Weights of a small transformer language model: 25M parameters.
MLP neurons of a small language model. Each row is named by its layer, matrix (up: input weights) and neuron, and shows model dimensions 128-255. Each number is 128 + 32 x the weight over its row's rms, rounded and kept within 0 to 255. Numbers have three digits each.
A block is one neuron, or neurons of one layer that tend to fire together. After each block is what it responds to, as a language model described it from the Wikipedia text at the highest values.

L3.up42:084201155162130115104146162146147089181136123127153154165113122151142117144095167080145149110118137100144137146124143112099100173153118115159111179117147152087144101102073120116123152114079166146083170172166101124121105138075128096156121148089107194097106127059137131140126083101085161101114121147109099110109079057171165125163088129125128102163145125115158108146162155122134173082057
L3.up129:136157097141110182122175150214066146158177095160081168188082170096142143150136176164119138131155146094110120167123100178128151154094109146120153189114098106127147091141126115141105121092088122163153173127146131050191144115148127142131151123134152117138082070090102112103086095121153139066131061202165123103136141113103096137113092116136120132145106130103076127090118159085145170122092
L3.up249:090138158129152098121133110144064148113066118203151128156133073148168145137064163081173066160166138113170099160118106129130134141150061134086127129146129109057095105118129123169140124120110130131103119109107106158112139162129116153148086108086135140096131098115167185137167141113178151101096124196127145171103153102133103101092100064120143158097170173128122004178081091101135078108201
L3.up332:049144154133197097171117160167091086165142074184143153117130120143121130150130111134111108094114153113047137192125112114082157139135150093138150119088126180124168124138112122127168155128094100140112111160192096153162110095085130101084133154123131204113111105013110121132150118102055150126137050125062107144139088101154124112189076162105106116086175140102132160127154152145136132090080
L3.up487:097171122144130173085138125115069111119155117139092151140140067110123104154112146165145086179126098122115085121095084132083102108166109139150146111084141157168127134069109116118165125081143164142118102081115114123169109091120079115137156147085140097089122099122148151232164145182128110188161104164154154138124106113141233118065132164147133128130141134184134042125185124168100117098070
L3.up581:107182111155127147112152110088103127073086142185103138161126099177129175136124158123122133098134143124126137117069113126146122111106139119114163151098132182132146120102114112166160137084181114172124143159130138117149138105175100093140113162120126150105139098090173161186142111160168126048132105160157138107053042138156189078090172178142125113093137133186107092128079093136114076079126
L3.up715:132187156126153110061135076077057128138083126172123132155124089201168154106116097101141125150115134141119149196065141084045094109115129120129165142127146112093138124088093140115146142131159155125141098122114132108138116128105122157089141116091156149139138112142138150162175107155158154072105119211078142160120162111136173080085148109085125156104151176133091070154091072065086072085132
L3.up948:124121102127113100151131150162161083149178173168128149138121154136110063136097086091136105115118182079147137182187075135077143149137156161140154098126121192076161101112116140099118206130098170097086114158135177153186153110062135128094166134066105116138163117081133124110131148107089177130134106127115146153099094129207170125147078177111168080154110103073162094099155113182147151138121
Description: Byte pieces of Korean (and Thai) characters in song titles and discography tables, plus scattered name and word fragments inside tables and lists (GK, Mc, Rache).

L10.up7:150127128126117146090170158096116105199125140105122109104117160164088193136202121134117132152120095135105146129066159124109174107150066146128151148135131127137128133164172152171156148139108137163156116050174191175152124119116151100182130092149158135066133181125078144116081087152123133105076060170095102091099041096167197136104191079133106145105191122114124117153181117138166102076089
L10.up580:129118120155131182152127178111125077191142103147101147144102131179109094129162123176117155120110105071111133139110166188082160130156086089129154112192091103109135125143117137166129122117147174166159102144170155088070124131086139033193174115142161135127097154106137134146039128116145119129070136159136143119084133055110113123120050050139074075102101174128135137149144133145187160144069
Description: Fires on middle or final pieces of names, mostly non-Latin scripts (Korean, Gujarati, Hebrew, Greek), plus completions of proper names, acronyms and years.

L3.up35:111135101154144116167133113181176106132123154147143152121120183170132120152170150107174149117096166113168130121077171183074085151145115164066137177151117145125064137151107132106110166116129146068049157124179144152142142080073118118089171181075125186149192165098174120101175092059103097133124098130071086084134119136116139135142138140157176149172149160106143197126140079191147144094116
L3.up287:098142136137178174112156088116110155147117148115079158122035046127171067141091156154164148124127152126072105109141114132142161139232181104103112121148125085079137157014122103131144129079112115149134141085145073088106108144115130149109114148162133100214112096152157144103176134087175151113185121126104130094159159128108089105095095164129176109119101158148146167124154136155139114184126
L3.up418:091111110085103125143176142145150127128128159137110143145100154087131052157093181121103142157125094078159140131127114156104129155186110117071134167135126142136107099161082121101087125122125087130101156134120211116151124088149142158120165145107157124149105156056134096118107076095138121129103101182152186102140122119126162164140141126155174120175131162093126130156130144092120103154168
L3.up481:110116116123127138146193135102090087113156096083127142163125102122090181096120183045129106119147144109124129139104107171104203111121127045173134146180051166119111097173111143093171128113083148096117127155163190109120115120097096104117186132157126135138082156052169063111143124120131069187113131156090131083138131131117136145139056126114111168150119114149181127159131129145165122113098
L3.up596:109101117119144158119202176147080086118131128146100155154099173111105068157120121133091123150154112078141128094129148134083187133181163147142144167147136121144103110135077133141141117119102087165138133156144158141146089133109106182105180133084127095121112132076141050134117099128154130096097038156162185150125129084107126168141163107112147099159168132122056106151152139124161182143148
L3.up706:158120116141117067164173157130066084125150129176113133133125161108072062166098151141138149121151155090100134176113139183059090185112114107090139157196153144104074133161095136140116138112137107043145101179135124125141170046098135120106117142095181150080148154108112088109120168117103177133094095140082111171137125138130155129132118118133138109154165147100100137134158153150123081100086
L3.up883:132095061118180100137144125163098130131140149094121158130138148138075153150141134072154103176139136102109128162066152197149160112154101002144113154155058163122099112160146134087115096100127149078110147124144163108157179074113094132202131111107182147098110174134150131115159145145145101130126146157089094072122111125103118165115142162098173158158139170174198056153111066163133115130081
L3.up934:147098096141102131072127126152138093138141122148114144126118130100111133124126172061129104107107162086156129123080108154064111173128136061091143158147015169115054104186101119137136165090110116072130161145163195180164158102075135131136198078098156159106155105043109118146131107122148115135126124133085114133118091117139123172179067147117152146177104203118135133128106146182133152109125
Description: Delimiters in Wikipedia infoboxes and tables, mainly cell pipes ending a row or field, slashes between coordinates or apps/goals, and fields like medal.

L2.up382:033143151192135135158133131165105108131153119113119146135114100180121146213161091115131152141080132107149116123099171158118120154116188022106113160148147126143138165124114129127182222094104133094173085127135060142095158120104158094099098164098108147093190182155195136033128136119128152122090093107086074152114137100134090134097112098094141155170148120111123139137131129150163134139149
L2.up711:124147076186156140124125146139183104178132148164109176140092143161109082176136088088102204106115127108187135130083179142125106151219157141112128177129157081103112139153166145109073184075110154094120150180125167153127087117116124142142121179099129166108165172121116114016129098120068161136086053107082123169086101060172140131155095083130186119224132115149139091152133119182145173130124
L2.up863:086155126204175135143151159141120121211211101169120152165103138086151093198137134096123134081124147080126138125156150115093151136161167100150141163142134171065140101148121128155099209111072153096133134121158142121162136155077158163099138116108111158112141103067115119103140125141073179124109055169118149193108093089136118118127060131123119114122142147076116162134165151145124165116084
L2.up915:128139107126108162124127164157159075166189096203137148137132141144163134102142069088076141067098175113141158112146117159061171131173183154081174154183078160114173066104120105114132162126074166145115161099192106141193164064115172119129135121115109138151127120127162113107121089083081124153078021178079161162120120095126089098147075098124157153126124136059136159088117114105144143083102
Description: Tokens in the middle of multi-token names, titles or foreign-script words: syllables of Korean, Gujarati or Arabic words, and joiners like the, United, -, St.

L3.up46:173124094132120157123135104115129164160161157089095171148088142163068135123228122136100119130088121078142175098103132162099098090182166067112074120148149138143127122162225187121137101083126126125132145114119151148096090118112136120124116128135151096146128158173092099085130079161116087166099108115115121132065048096120175134151094107109149143070130104112089158122205138181123157137138
L3.up145:160129025120142117143150081144119094156170168131119148129131155130074127182175125124104124166125176106125120105094165210098091107170188117111125126182124159090122142102204113132179133089116155175131109110118109148129131065131093160144133132112146163133138140161126133097111183134087116061075088154119118106127126099112117177077163122060170111168136152128140094162109094197162147135101
L3.up190:182138103162163177166167106129120139159112137144096172171091163157086107131147110130119169117062091086102139118106187155123171142160102115106144157135160076121086149180145139107092145168143108122170103183117169129143133054117133134140110145108255121085177162178108085043138181121101145169073090119111120128102111087153136200173101135124134169149137131161111066142093121133138161107151
L3.up193:171122079117138137138151160124137145205147157106107173127066179164098117166215127139102140101115121088143160122099176154115159130190123108121090072154170124172147156155197162112134116088137095114116098125133178140128071105132110133139133169110171116105118113142068116080095089163109125175085120104140099120063042053138187144138092123114190159098145103130087150164202168168134126133136
L3.up278:180129081118153146207189118146180150205140147106103184107095172157093141150194163144078117101113109079155157148073219132164168114163125128098116129119143136134135136153220138113117122081123120137077104065117142129111098084139112168148134130085181144127123170120133132096113141112089115146049099096086132097105088063115146143083153098078164162140121123155100123173167097148143140179129
L3.up542:174144156140137137149183119131209101194141114123108170125092153136117110156150134124121128072120093064108147157124218139153159138164151110074108138130182151091138120168150143151124187151141106079095102102173178142146120095109095156192148172105155109088161176089069134088153147179078150179033128138108130200113076076170142141135104113097068158107116107103103119165155141125134127139173
L3.up573:157122057125163158153171129164158098167122178161087174125101167174105153176203100138092155161130096094188144142075171126115138138180105134146082097158157155138119150156193149141125131114108106127118102073138129148155104123123147147110175142096156160106153176104114120040130096148096058175105094103040094076096080101119144132159162160127119164121149105143099083127154099139156105149080
L3.up806:174118118151127143134191120125127085169133099145098169175094162103096130162148145137101192135088099054110142130108204120105152114142075130139164175142169144134065154202168127170145122164125098125131072111148145112162107105107131178153145140093155127091144165102099124114130120114111145138039109149096149181105126096112130177151111115138074197155150100146086121159154137110126118097100
Description: Commas, pipes, semicolons and closing parentheses that end a name or list item, as in "Justine Leahy," or "(VAN) |".

L10.up734:123088058117163165144148115124144100180130163139125152133075079106130151165193139164082136176126088059141224089074137100033170122092072043093168124149133127127107151135197201156141165092112155146121127133138189084149116112087149124143168151137101109096141086106084106110116135161151155108129094169090138060077061129134166093134122056145082153140123138109149155112095153127142146170074
L10.up1001:110131111131115147136135160141114123161135142140138089133138183139122120116210136124091135138136118112131255146099131140119123132139101138116124133128122148186127131125161255141125121104110130138135134119130138162133131122117124131131139138108132114128114122118098112106095108154105151121108117148118092111016011108142194128139144092125117112131126105113117110125181150142103104086115
Description: Fires in list and table text, mostly on word pieces inside foreign surnames (Jaya·ratne, Maj·erus, Mata·ʻafa), on decimal numbers, and on "(" before units.

L2.up221:104101122119081107068172165152159072103094120139097157141122133156107134158121113054100152120131155106143125097160124137114164161137105119120118121150055145134110145117092143069134138100070064147128111154128196143149118145085113128093213093080158131149100108094153054142139115070154089115108066151140155135131133136132134210138148169105117082165144131128141187133097179094161144118181
L2.up440:158143103124180110209122100135146142154123110136121149117125134087088144106146176127124110184173140120100124122111152195164119108137108114122108130182077135119082110144145136189130113112100132170064132083186175119089091085142143154182176129124192109182123197104143096086152153109090080114059108093099134197142132087105120140048149095044114133114117197153142116150093137169138153124152
L2.up752:172117096148118116117136103147131061128183108206113150121114167098080132143130113100143149156133117071117120094103162165100185151156094108118132183155058172136075132187126144151154132137120127087133118145149177134109120123103121129140164106112162120102096161090124125126172155084118108171078103120078115180124138137166115188155101113124116165152125178103134092146111126207167148095150
L2.up856:175102071105108067159111149144200099147168117172147157121128237084122119135102117122157119131082149104075115118149120186105166159148080101062140138135047184156124133178129129146097113173119212093122081144135217147155159098154162097157149072080193146160096114119139099118151157097088127134096102105129116133114138162167131141144139096110149093112092183073139122092057097098146155097144
Description: Pipe and dashed-separator tokens in Wikipedia markdown tables, mainly the |---|---|---|---| row under headers like Rank, Player, Year, and early pipes between header cells.